From a checkpoint of a small transformer trained on Wikipedia: MLP 576 SwiGLU, 512M tokens.
MLP neurons of a small language model. Each row is named by its layer, matrix (gate and up: input weights; down: output weights) and neuron, and shows model dimensions 64-159. Each number is 500 + 40 x the weight over its row's rms, rounded and kept within 0 to 999. Numbers have three digits each. A neuron's up and down rows have the sign that makes its largest values positive.
Before each neuron's rows, "fires after" lists the tokens most often just before its 100 highest values on Wikipedia text that the model never trained on.

fires after: " J", " m", " K", " k", "M", " L"
L6.gate214:538584464523487489484486516485529511554507487527559518504499520484501576552481550517569432489525418490533495451448487560518481524490463544572506429501503499557466529506494462472428518465538520523540511507475466496582441424514456483439553393449559485456540487461445457510521446528458441509
L6.up214:504539533467543584493450523484491525462489453487532444504465567517599539539505509453514485435510537539515555508407483457563543508479520470552476468456550540484451587465517504511467538496471478442483541503445434504442475514509537531511523474545462497454543525452524463531545446498565515468
L6.down214:532508503472492444562501509480411442484557510488531522460510466460481403518529462450483458502506490520600519417491495535482516503490472460475506545491573494484487559505418494520484472546497493517530556472548467490482484566486537513432474576434443478521506502484448482477474542480557535498

fires after: "\n\n", "\n", ")\n\n", ")\n", "==\n", " No"
L4.gate271:504517510507600501485474417503491520516570453532531517489437542594431452478466551472512563472505516530467531496439520546458474500509511476559543492508504554480459476449485511454498513515476466573559487495509456420492448449493509442521467497511579558520450538489533459491494522466575552524
L4.up271:547502452508520461524443586455494517507509576535554508441491471468496543456529538548469464506477498513475442517589486452487493563469516548496545486517485446491428519498480479448466447475462557478499508469433583464453492473447510604482571536547552474455492448480501555499505448444485537535
L4.down271:566552516448578434520495565501476536479496523487539422486516530473500445513549540504430475499497455500488516435488526487494560485591491416514455514479487543512466500515509411515488450508508535519470476420513501528408460523519502442403528492494536600470510460498505467553489501518520443487

fires after: " p", "P", " P", "p"
L6.gate553:531525460518486528491413536432454525479509504535454473465546517601528479513497522451545495472556441515518528469525498469513501457487517600513554474535526485519531512513451517491458472472478438436456527438517448488543472512489500531483559531461541480465594554557498471511541440511485552408
L6.up553:581482518518506491491529426553467495509499450520447488490476523489503454552498497441455582472501522453537448525534540550476490450493515493507497509475416503488456563585501481486447464414566555573461475538546513518511410511494402481503523510500501460565528492550521481577478455554520511470
L6.down553:428460487465489426532442446466505457483580557515473481508514477486478512569518584533473534509510582502519469550498447530459558510506555434492548502494470443480580520480511517505498470537519548552510456446546522557492426508497508504489551488538526543482493537477499448566496481532522484486

fires after: " B", ".", "B", "b", " b"
L6.gate525:507501409512511495519427528486491559519527520522551449508510401495461508431497456477514545536513534490535524518516537526475482501545524542530497570559536482500510550488572494502554473484476438490458503526506492465539514502517529530513525497471569565491497584466510486511497449474441401517
L6.up525:457575523499466527496553482537510491544502486491428451499535494511476509485536464426510492466527490457513477489532509566481536565415540510439493466557480462488502546521489526489545485510474473414488499504477426520518492478399533533494553540388499474532533510516519546433432498491542515553
L6.down525:496468490483511484501462521517493464496507538478498540528431504504524496460532504483561411491470380498507525574502487487488533430459608484479562522511442471547495486458496593448462515450471502451501567519460460472442480504555542454455443495442552492595506569529527497496534494500514487513

fires after: " (", " UTC", "===", "==", "\n", "\n\n"
L3.gate430:561533553486496530456542510486498522448481520542537507543517443468512472511441495496506462518451431525479455432537504470488498497568459517476488488524459504486439598465524519478541593449512409501494443533493589417506489431523489487501525478485507522515531516495419495550514498573533540511
L3.up430:480587429481570547487402457433475549517449455537476576472428470492492502505445468510475530471587480512478513448519462547520391541520553531555501524494542514527504507519498447551524495459488532527571471518449474514579573517539507466541534517533468514523429567535570461484490527581476498512
L3.down430:474493439514458488465487461497578514534516530436494463419451489480517514545544488546505549464532507527531549516558563521473554496498570495544576507438440510498496628488531478531564492482474492523548518529491506398389552474501476489486434459520478547439528544551582515575485444518547470520

fires after: " m", " M", " a"
L6.gate232:474549431495494559543429572540469506555493472476437529538525475464463536458519612450476479449423516480443513472548493458566508468514537515498482545517538498534456518513515492509510444512466507467591544571488501555509554578514481505547526492474664462539467433560511431483459458564484581451
L6.up232:556536486414469545412551530490494510491492444546516524541464484478382461394544535404499506493527484530532384562505497504546505502455497474497526489537529502506584505578500519481568545474538471562508472497502471485477507524523490538462515480542515480541460527513499497518510509551500498462
L6.down232:489478475498438524516562483556482459474460432543441487512612427493549520480500488530505488471572552504584516461500509463575479536478494545444539501528503492485530531447472530449488487404437485549527523514486524472578504477485476483443532562507488481521547465585531457534512451551493462527

fires after: " m", " M", " v", " sp", "M", "m"
L6.gate247:551502442506536489484446481472480522491459525540470545523519488531512487590481529496548505484473478470523509430556461492512533497456481498495464551477533485476450538545363515472428468544474489503436504495450429527449571499532470496486559460521467522488538501561448458508554411543478482582
L6.up247:450471435345593513446546475521475440536433509489500475507410522491551394509525516510582483534492478542474479464483518427531584598517491461527500517484566532560615566512498495539525571486460499491505522426506491440477526490537536494508518452532499481452495458504520489458506488528525495534
L6.down247:433542476463497457502534545516464515554543409537472591441486552557479535429483476495534514521578468497548463480455496431611459530559423432509473520476574478472526561522501459550540496490498499545517563585481518487584505510526482532477494506463526558525461478507533460524516451445559526509

fires after: " E", " e", " r", " St", "E"
L6.gate182:450510534515496481532529475498486466509588505520491569572536511462489555467490460541499512544462499440557528530526499519493427485475544461509488503543526487496479483476466528458503519454529435459530507588506477494523504516475506500400485506502529479434452540514432545488426479510564472474
L6.up182:527440495467545547535445580513489539505491423462485478527511476414459495537576553511527507480465546491564553499495500482520465510568503408481501552456491473520506479497529503463489453502530423515526497501507563525540536542519436530516477501523483510510510553513439491545479535528527552487
L6.down182:548527561506485566471517518531455541499468552508407457541502464472528536473538524516509451485491507459506480524507463509568556545531537549591534502521545490541515550545552482468488563460463482488503487507499486510511602484520458519544469521550480444522506535491397497519487503501511460512

fires after: ",", ".", "),"
L4.gate253:440478567520482504517502411506477542567542555451502489495516474476548497458521484480481517473586534530467539442492564512496513506522542482510508503551534498468579514469449460481459543423493477525487428425523548541509430532403473547527528496497429513529504556496468509456539438513517498496
L4.up253:429597494465532510563491534542592524454476500497447420538536530460475471512531512492509511525545434519462517495462517503531474515481449440442508611502484493454493504437480461504461505504530548490483539515450608480538499441495535531571585459526433526535456451527549475506519561494498471493
L4.down253:546525500425452582516483467493530513446497445527542417480518511536575453434525528461485555473486521460452417528454450525459507486536469453438469475530449465521463497489546493445501522524475553495495479509429459494515509510545545501490481475466527540486456449495516469516515575537474495472

fires after: " l", " L", " All", " se", " Cor", " academ"
L6.gate337:509547536499516490540547451496519485525551453495538498490551510579496545492450562471485488484519459500515484447542504452487453475426437433514474516556479591528469497524512479507575568493491505541619513514488504516494541553523483512567461447573530495504496489552437480600467515563429460515
L6.up337:507490411518514510471449517467502500560451468535518534511525516531524417489470492452461448485546427462465472511473522540489427498447469564503526509494507480390531472499467508490443517455493486523497492514500436509469514494506473576563625497528431508438429515535445515436570480548478483516
L6.down337:459538531505439554522499444461619469488397446466546507486455463458597485522494532502475528523479546479565490522558581480511571455483526532557506419428475529565544525497513495447500526485533534536550517483506496474486557571534542485434466475507546530540487528465409416526422538489557526464

fires after: " g", " S", " b", " c", " N", " R"
L6.gate458:554525483528514504472571447533503517533528564469491403481568575434502536501544473543536517477483475462548494434601442577529485481572480508506469467485472535434459510590462506471521583555550527559496433541461486507466534455510509570495466474477494375472495540492489459464451522502570521485
L6.up458:496525541480536511539467467514533529513563512512480576531539489432525549459472459518441534482514545607471500490507536506458558472486458440461460540463551463456478537461472538409494493456456512537491491477473468581560443514446442569524495509507504512450488490584470473564532497525477497450
L6.down458:460401508489553497440481483464542509551456544454473477533451518532485560510498494474466459523516559432507558417474531508574423498504527498441505453530476553558463470494567484526542535456533474474530518533525500437512456421494511514557481511574459461446489485533514450566495510438478533539

fires after: " P", " Ch", " p", "y"
L6.gate546:525531551555538466512520528497506489474501451517425525596471519485547533474424496463493567542514527454510469462527436510540496521449523490515483525535460498531432537516356489498462594506462499495527560503451541522487477528431534506497551497505519527437521518589502475549490501557437569488
L6.up546:434522519478438507497493560508502451483484466542493439585599511588514547508476528488522578517479500551525531523506521505523498451525565465510487537546491462509562499490503484542463443541466477472532519501539446539555522458568511470507484427459501461465457543511586507552489453492450463418
L6.down546:502460425497549568527481512481444498470401463567445501496556542530498548530609451483460546496500503497523467457444547534485424561545521550507498532527436474549499528418464457472464403550518514533508533475436468528504516463463542515564504524562498484493503516478546427415524494560549461438

fires after: " C", " c", " G", " K", " Sc", "-c"
L8.gate207:500543465463447518545482417490505515433539514440499491483467497571518461548484467492515531492471474552466484447520490475546449552497457497571495538515468480512445462506440489394525464520418567428481581452513511542450521484506491504481476469493482501490474463525538472516565454599471503553
L8.up207:484525511455487533506548457455507506414550485507539564508513512499612460487514398452470485453481441535467563428500529508483538514495486484558436490482491487605502494419510464544441525531508440423464499515451448512497491513470496490485480517491496456515450438516445505572435424535581507471
L8.down207:509507532483516465547579500458620530506514552497485546511462460499541529482481494542470542497570538501474446535441506474476547492465514464513461498568526549559478429461467466477477530515497582507527529501486493483479468566491442477529476488467545470480482496573456438482466372526509506436

fires after: ",", "urp", "u"
L6.gate90:509490548396468507460577477532486502522472472475557519513465479516490454503541498521520515589463438475522481505526530446479520536439491515523522557474534457509521505497532552481528464477451501539492549504565550487543511447445517522485502534549500543477496483477480385441575519571554481482
L6.up90:533487502443364513515478582458527559516510459459535478454505421548481439412541484477480495543450469464520480440440507517554464533443470441484574477500554452456431465540515555484549517502473494558478526483504442437498444546541553499497501584498443519507467495437477499462506537528522518541
L6.down90:557485586451533524447557488528549458572567507510464525481594527461429451517498534508546531509479513494475478580498457479510519526482470517499470463515448512515524470459561482457474529470540416480537457462445496472485429522439465557576465532487482482494481496552546461474513494440551506500

fires after: "\n\n", ",", "==\n", "=", " that"
L6.gate81:489514506520427498494450573558513487443502455425502560458438476471440501517454548396451473481472526501467449547489569491507534486479455486457533438482497500485483500421489500504477510519515457533509507560496514456453497543446499479595481490533474474532486530524462467490464560571518448519
L6.up81:482530563434537479481414533539488489490506542486514531489475527510518560626502573466509519509554463521531585561548487510498438529533448514494501533500436494494510469566604563538542455497445491554457538539476473440508482517529477508464465517578572507511480536446508502516463555459461461550
L6.down81:458456504534455438527504411566547520507513506469422471484466467464511534531426447505510485551462520470438540486451540514496491547549507511550535552433532515541448446577515436507474538482515467533506497467546523450426539457544489469499470526460483481468415473519538554528509508476465466515

fires after: " N", " b", " gl", " Gl", " n", "re"
L6.gate323:549571504448501595537551457513511537519483483461477474537508520506492524484437513522476480522450472514523474483552513456474446467449528426561496550513469474454562562513498472501460544505468449548556440524487482409451493457540485470476479446520493551497553511515459468558439437539530432464
L6.up323:480490513412469502417481476501474467521480452500501478530544503562523445499520477537417482456505429487514496477529540504560459512491483509512469462552642525487563519509456416466528586473450472580452442472467535469486440458525499576442521443531435424498516528494500480477551485505469533502
L6.down323:485433524497492487512406543485511477484465514507457496404537475508499486492500479534536489556474549484523462495509537462477450491457474458453503527490507509506451521478467498462519511475527498463504502565452448484511474494526450491478505480553519548596565501457445517451476485489524411523

fires after: " Qu", " went", ".", " qu", "av"
L6.gate429:540502561425482561499491487496499496540521519482542476505539583506555535535482508520506553567498451503492491521491571478470571517458601495524513554516482552505558468443470549488496495524497552419493513449515488493587528458462464493504435499414462490528464402470526477566549506510437420563
L6.up429:500435510546498505476517469441514516492452531550514484545474463542543559517474539574505528532485451454515542509539473467516503530469546555460535520534519487541495522520528499477454494521528492533494562492512507412545482554432595463496502460443508390564473417490441390507532484438486507550
L6.down429:455460447519605470512519506480448437477454480510543424529435505533446461534515595468529477539548465419535481479506448443548501546529519490546546524497536471466498537441455474531437508461531519527516589458437593524470501562473521483488560495442526465511530507541471527558539479436548554480

fires after: " b", " c", " en", "B"
L6.gate192:565567533551539523453486473557497486538527539528529529532507469547404572523518518554484477495471497486573490506537493483529478507449450553604530455612593410439522483505481481451516546498461586468456467551512453474524511482508499424520508526460525526461477481492495509505478506453438493495
L6.up192:452425458505466523531484436574491475516560559543552479473488494458478494478518556526500516612485493496538489526514508470507529439517441506521451494453477451565494531502445486464551580473527513504498510516521542503484505499488517481508523456496464435469535489478472420502427530505530464515
L6.down192:518473429483465468545464547508426482517531462555509563524526486487505512499487513501485441581536420501538547474530486477469494536512498545483490547505465517522482547444507561488480471422484519517500542566488438540480464535546525492423554506468475579531506490508538540469521400546527449479

fires after: " P", "P", " S", " B", " p", " R"
L6.gate19:527554457550493504474504512434443470491608465516542488535563512510485489390500437550490497493477452446503480437484488465449445479507502511528433478507513434508483507511455419444566579479414451425507482475517492469528474528497489542474507483533545476494549503462507513501476438486519487547
L6.up19:554552482474385446546495564529512515519466526454508510471525488422467574461473525451532526478508508465487558523527557516534541572502420492491471559498482472590380526539615485451544486458445511438531528480510574541529574552517485507487438470495515519500550437527524506468486465493498457564
L6.down19:499501403570472511483494469399496466436495534506445445497527433573494432499513533545535487494546550500457531525518481511450534482477442474542538552491503470531446494514545573525530539466490524526575592563523443416494477485459476508434472444506478566456511501464523529492511498447459504403

fires after: "om", " Em", "em", "m", "erm"
L6.gate557:565475479548593528567505601446518462540487462482490531501544400472469453526493518541539570452451490472514507506565486546553448490470467520581501571486550484485483579496460516454552512506496448552545506497462502548545503486484506482482455525551577525501520550523422475462472535507467463551
L6.up557:548473490458403520517403564448485515528482477517479431479502517513522522478548457540486498511510552507479446473462523466484496486446555507529407542433522495467461444477431480506484543506487570486415436478501495492418496509461452555491563458427541508533558521497484485450481482496499513436
L6.down557:550472503534491506490523598566388493461460509541474497450424530559545519512472452427463558488501522469438494442494391438488574576547511523486455499461488454507468478509488482581548465516550569483498528494530525466512444536476529484494532426509520470515437508587519509517495545511489440464

fires after: " F", "f", " f", "ont"
L6.gate565:549473430542500509477493492494445557440460524542567575481516461525500562508449531533507498544482458493488461586478523491501473509465520527465540471477450467506480537516576585480502431509581506487486483474479518452506462474525533519478433539530471483537435448528446448527479534442459470570
L6.up565:524533447499517498517525446533530450461500480514594508599454539457503545524543549534468465548498472547481412461495527466489541513522537493513516542495487522451528472456562548501534506483552455463575447534535417465584444547418503541479389526565412521488503478461487450506495557539466472538
L6.down565:531502534505487495526448526544473472521494484530561513517446519501458476550484461516503425469549533518486461491527477430603509511469468435513517488546534532497496519576504528516480509488477471458421530465554550497562559550493510529498503482518507493505521475516535472472573485474569513498

fires after: "P", " P", " Votes", " app", " p"
L6.gate290:577503543512447453550513495452482569491417538458545488466408452529557563559436497469496491475516480470467539474516504459450523480517519480489488561441541578517505545522455506607425519454468500606520529560495531501531462522544543458502550454497475508534488415498526513490531491497467545484
L6.up290:497528509491498561495496498426465437513520497448481417437534466483499513533495596592560550517513499570568536492506442468449456488492577611516486554542470497460499525487482491486456460564448436491545470462545488559502474420447506478479533479533480577460416506512495527531549449496501416469
L6.down290:538499457537449503518449525539540506500505546447521528500466448519451468517523482487501498484505471477501461523505513473464517545451441460480530461539522542474548601537553509500543540582567448460557484448505547457512586543546529475490516517530575510528456509486437534503476525445514477517

fires after: "==", "===", ".\n", "\n", " |\n", " P"
L6.gate341:541495493517458493417473580523538558527470463494473470514509475555471517435475605558562523541455499556536449479438573477458538515555516483580547443540494477548450520392491503451539475531516535525514493456509499475512540463540469514506487510554496484495494509494471454517513437470516476488
L6.up341:489472506451472545466503572514543531523412541507491511524513497601509549467537501476503428499506500437551478498433571535497519521513446492560524570538520503487403397486457545526479559449536479541463525503502474576517509584518441487527498557460552502442492522407506505421491544516499527518
L6.down341:565427514532542530485479474475715556532547530499524496512505483518455545494547534522564481518487474475474500529505625524529448468513597577427508497506477461530504472514560537512530481534521484505533476477525498558451469512497443513474504468512480515457527526501531534463552476551494519530

fires after: ".", " resp", "m", " (", " n", " rec"
L8.gate106:514440475484491453535445487505470560481455475471574468527466469546449519491530503513560451565558528524555525484462521479506494456417497508488544495513494476490484554471456540499481501538548545474482376451401507484559546591543530550368520591506483449581488515498489488452476455514469530474
L8.up106:460453520451518499498460607559450533486512454526506484498562456556471471392485543500484465512519506498465486448451528466459517551520535509554467568484520480440437599522432546565524482509461556426459512496490516572489540493469545559502462449596485511556526503473409447492489497512569478459
L8.down106:494470477491485505506539524474473492512522547522510503571539457557483530518544444589521496508514442529547587471465384468445525562467470421427509530537427590504537436481516455473500456512468564489474401576490520540551513445514449440418438570488445494548454495517517508492467462536391480508

fires after: " h", " H", " Sw", " sp", "H", "h"
L6.gate126:494459502533497501638518515460487439522422464569572539497525531502475429465512460583443521525525417521520433556473435523486550524507529478483537497514559452509524595545485521483514493446477565446516541518524515538516507535502511487537496542476574518449500587485498511499440522472480503570
L6.up126:423507531544560556475471418572493493494466481485468544531473529486576519454468547482462558586428464470468491582534489432562524451468537560500494497538405496549528535528578506476521538545500567455491521481508466522468467494519506480580527531525587515485434537504511526563544499520552488526
L6.down126:539528476412539481513457477553531564510520538479540446413530519426437445417567491485419505411548519529482512472487487476472475488467515568493544498528518492505504490484489459469582554516557508461527471509492425533540577528489556490483489469523516557517570547487462569573524533521550532464

fires after: ",", " However", "ed", "ing", "ated", " Al"
L6.gate40:492499491502496452516556525409525495515460481451472562547528479550454499475529507536520513606488461461521498524467496527468509497481428414534491473578503435440508465590494504500540537508514464475468547561497496461495522454492508456487533549535398555476451570460404461503526561453484549577
L6.up40:440482460525520458502523575449453545584481536519450540417491512500361489493473519523466520542527444493530375512447502517519567569485503571466519479498478528530493515488500523522460502520529506549518513476525495496489498455523510510533462543535429503506432472473530481533554486507571483463
L6.down40:441563453525568442517532482423688490511479428462480497467438564476527523482520461488451533556483532480462502478489601557462531451534475505563508523442509493556523507501466499562453481464459503553477450530521511465432473512522487498534477474544442507489472422501455500535485530470492506474

fires after: " L", "l", " dep", "ach", " l", " squ"
L6.gate315:569576487497422449492432460544516525511474390508493473549519480425491538501432470513459518560456429509430489511528516406547459496451519540547444489533513526454439497516528438437488469479509511460495540529503448520532452465517513503508490499477490495505507515554483515458491433594468485532
L6.up315:543525531480470493554518515468478515461470581519494508554527547495574483428456542542388448466463521521464507477456504519493446550535486510460544528534453454508503534435522556523510395412477586525521510564484452523514538513486545438513473549475453464504464448578473512471462498472529494492
L6.down315:452551481497480558591521471502463511474483513576500462522439494549486496456487473506524499539492547491487416464478534508490437512501528468449471524471539479484513495473437536463424494524459480519500470573533462507439439546444526507513496477535515534526491498487438454527536476481438516532

fires after: "20", "19", "."
L4.gate179:569476553530542453446576453444509475510540442501384449493498506554542523481537506447545475432460509569476460506492497467459470517506563536490437565408507493502472468563470469485459531503478489486488530507489539495472556477404488473548537530481508495461507521460447526500452491521517508478
L4.up179:540507471486605475549569571447485478571457496488487503521487467590510531445508541527551449451529543539548491517529508558491431456520513574465446464459473450448486602467446443479526545494486518492544546454496497477493499431429491495606551521557548500466535530475505442470463483534472504506
L4.down179:509517446484467457472480480537623506451528449484541417514583495539454436516521469491536465567523519459528564543527481454522525482393439498538514548486495491536528445469515514555515504567487464504477429497477482443528519516507458498471508506510475478445515507513469510489517560488533521493

fires after: " (", " \"", ".\n\n", "\n", "=="
L3.gate303:406458447452491472516458469449530534588524529435450522531511491537523458428521577530511480451428437454513550499587485511535477483466505472548529448530561563530566503493410548497522537491514469500548455495459499395482463471563481559449544456511454506461463508490504462503536488495493540530
L3.up303:592517485505524438524516483549483517562475465461470481429453524487485526519479526552506441533519570480487542421526497539536564540461502506537499470454557500501470497530482436479504546481566428518489500485493544559576562471514504454480424509548455527527412464461445486539504550557548512465
L3.down303:469521505404502511513492526531471545487431540509469465423482577524497476388498570451484497526501485521532515483513539461500544458561473472509543444474543468530473451511480455527524529453448460489516489510437450492519532524507403541488412488535566466495490475515490556541515569520551475441

fires after: "18", "19", "17", "15", "16"
L4.gate71:521569483474496476582547532463494501467504528460476522421426495516533492526569530460468492510456509440494458522504516536396405502518497446539431499474443500497485555503476529543535473413528453484467431485512446560546478565502521518438490452470394452522499535472480491508482546532550534468
L4.up71:599541458472569509487555496544520530482485537424491489540495464523481507510454478459498509469465494471461451597503534443522464488598483499528463544554517500446463510488435478479552519493537477459556516503446554434521513468486422465485480555507465481486466487412481516413509546576538505511
L4.down71:461544562434567481447505486520583551522494561495499427446466489438474535517428546510464520512485524479544479539538504543517524533577543476477486569523522537591466496538396441439534507549480459496481470482592528471502475465472554483588519468505521448445415527502464526489498420484493598505

fires after: " D", " T", " Elect"
L3.gate294:488520545518454545500460541565477469548493475477455534507518599453504523512506528474541491550509533448508489490487476415535516568546504552467446439512528576498509464467548498436501523530446484529553491547540503505521493514493491520437557582561505461495488498479500479548546473522540558533
L3.up294:545485528509572471524505522515458500551460493517420492527560503600523436547529498549490505572521521491503547499525563484454475471544456440456500509481487593465515470444416540491516508509462561505444551440529470470471509516538487441507476562554491486518508444557497544455558498502554523444
L3.down294:513511524490527520549499445496521507501460498502527490451473544522542483443556483487558450504515493464504551513456451520445487562486478480494496456508493510444520465482459487537479483541498494564508480544550564550471584545538485525598506427549469489495571441417536559478509497568544467514

fires after: " R", " r", " e", "N"
L6.gate473:463504442592470454458492474547514496501473478524561461504449429486479553509546500570515547553417478456569450477555475512552494494457446446461531509560419488455449547501539487428569522589494457450470512492417493474485520470494518511522437506476552508565518558438557451515483530564466475497
L6.up473:507467469472510483556496532519525480427546506495567516501567523518518558534500421504471554430515539462484528519520486466518540425515510472573437529558530502518490533458534534492518529457524486503505524507477545555461464496552457520541538448581544472496504513496410471483480506592459526455
L6.down473:487495487504515454501450482559588562464528558554482537550543495535456533477560522492537568542474445484509494519526471497501487519482498475486484512524510560516484493567567446474539537540492453502415445367480436440455435486465441475525474444488576513417630524548479537481494587480456477471

fires after: " H", " h", "H", "h"
L6.gate380:519488465494521430533489472504522508566512520495596506516470483501463454572526472519438570521490504490570581484456480560552485456514475480458495578533569473476534502454502495454556506460497546438501527526529537515451503505514477425563406466511504560477549564530451555489506563489484459535
L6.up380:469566530560512484536518546474475510426499504485533585498495487544503522520506576558574570553479497478443454418538511491504474446436449462545490501456477495546470435541486445522499482506501499430469484528457449546549500472493537503519517525570484540501532499457521472470452474527473488463
L6.down380:573473522487536511484584480556529519499542460593536477540568576534522482537456526552512550549496502473514524572509419498463496502549504570438466551454459455495463501492510528548470463499459544518511434449603474548453438540450462430533598512468494491427505501510510489537469519462470503507

fires after: "19", "20", "00"
L6.gate155:516458505555521551516518516459501478459551523482480481537400486456530513437561478475502533493497502480471469527519530516434457466537435532533533478489510455604555454493505506532515430501474405529509571455524464449490495516499464501536527459463482433515450562472514499468477518488498430455
L6.up155:590488527492555448507541507476495511511530566452521524501567516528441566497547489465452518498534534511529473534579509568496539444484469535436544495549528470473508550485467515499509493518546483505534463509489482508596548472483413517465476532516482517553561550508615500524433470527477492527
L6.down155:520463472483512471478445494498487457477504524530510545564495494554477417504573496512485545562554552440499557539478546458495461491474503426496563550506492532464467475517552382510487484492525475545487538498502546506464506446498482456510528406517439514517519461478538524506483498426506607502

fires after: " F", " f", "F", "al", " p"
L8.gate279:470603468474506463493583466553492544539496546507513538487478424506511437555511503528514585527506458442433514514496509505534510553457512573502561492416472457513528523466490533486504460480493443546539497507462460523573423475475542462468553580497477506474459537516565524486503542514450506468
L8.up279:463480438413451403488513518509519519423500435508493554455475471461452469583457434488534445583562510537539436487445532472505495500500476494492560532533506492508518493539521516476524533440468457450510504495512469465551488530539429527434514421498531489487451478390429521481543528513433462498
L8.down279:425458532524464447450549558468396504504525556484529453470517512521456430493505512493533498537538515582500521494565487482501546502466480450456517454509458490449445577532512475500572478523504544479544562496452491543544530505526516478489442507513495481546530470485477455494469493523472480468

fires after: " B", " b", "ur", " Har", " Bur", "ar"
L6.gate406:521467436502537508439543544504468467529501530494494536511517503513424504470556513489462506551589435521594433527456436481428508516466509536543482489573495486507585576545486538548539490350488481552491527515553519481449505511492556526494505447572523516439496547521495493482488497492475427571
L6.up406:529519505464451521494474544464543530557436498562505532506518490471527522494517437448508435484474488483466474550461534543508483466503498501487461567446468537479550503504422474497614527509516546546451459561457447498456508527540501546574454471549466446528521581558489464476462495503536520441
L6.down406:521499487486439530439477441502372482518519584531570552514489477528573518545506503503496514502486488499473520437487557536576516529463508470521541517447504492498523460430538504520506473530505503512468578490523487510558433525480521535479534431471480513527465455507524507538470486506541483453

fires after: " K", " k", "T", "K", "M", " m"
L6.gate288:492536468488598463480479463480489469465497498548505464444466545600505501487481491495521441470512520450500584508540495483553534469517484437571468539544524532500569594449425485443473535498438462481513546559447498505449558461504499489513498492511533479441556481470472491459557462506412496489
L6.up288:466543451518487481493426485497499499437537509505583502513556496503597486546486534491550439439509415524425455533549498433502490596533459459516482530487479475525502506483486506475532516456544507447471562514510452530523450426566498503505492491624516474513510419535454472494510514518478484499
L6.down288:529472571526529445444478487505595428504466425480542485446535510463587523463370448498512484488513488561478508566445511592496551598551477505472472468500581531451478446506459463523492503517570473420536501470491530496479438494505492479495545591492504504479494488597481440556529560525559472506

fires after: "18", "20", "19", "11", "13", "10"
L4.gate548:546562529465527491465484467503494555438544461468447432535504453476551455462480501495501466592465554515476496540578503544456469538585510464465487499544482534501428555576506498515525617570519488532599470511546570516433443460489432444509502524496522442510493508483516558563531507474452595462
L4.up548:487486529421562505447524453472483515477531440413521441523489468469463408512503520547518512523489537468517465554579521538530439491548513472441528513512488552544403565555513453501551538477536513560555468548536565508440442392499505429507465492449540454505459485506527541543470476556430508465
L4.down548:497419473594444525514480531519512504524489473582555568455521548513528521476525491463486468485463395487443466530474556449431469524441486500529497546519554531448527472477543541479455501466555549489496569520439473523514498597524523538442519470492500553534522428507439421497524486460519456480

fires after: ".", " |\n", ".\n\n", "|---|---|---|---", " and"
L3.gate317:458455530516455493466493525547532542521534469508543546495453534487456515532484412468484549531483522442567468508550478453475489561469545541458491509550557538401532556540425478513532450473426506458492436520436457551525453438557504457451512555538506502496491483466474537455495496546507547572
L3.up317:442550436488603540474481431535436494453440494508430471478454468494476514525443483500512545499407496466470523518531528472535497448476526480528439492491529513485474514485453501545523494527459535528503536524455524450453508497480497412507490602527475493429518524577502462469563503480472463502
L3.down317:457503418552553486505456474464427494489463448560461434464466537526582504511538502558513563543485591468456530505566522475433506530498495470477508535459510477487506524495484523569539548527533521418480533544469479465509532462493541503515561558472506511485463540549506506514463524496463541505

fires after: ".\n\n", ".", "\n\n", "==", "==\n\n"
L4.gate431:445485536579543519501490475390497533528531471471504563550529523476511473555532508567520485588483524493529430444476478465478524480476585507524537444465489539432503436473510453417450485456569569472541379527454515479424521478513481570538525487523451458514444496471494507308532529503507497504
L4.up431:591459488520522528483546482487504565500500441471513527479461491509528490459584536452490516544501507464549549475520505637499520530564531447549508499583522496529456513504501532493518497447485488426477506520501490513484546462464437476528486540523496475549450486478448467537615477520563496503
L4.down431:474507464539477544501530534479617579520457483500505523542485515496537493479479537482509515497536559497530511530515687522476561519503489450513544528578501434589475548496460517571470573454473449530464479456474525479444569572538513482491504484526484521492466471485431507542528488555508481475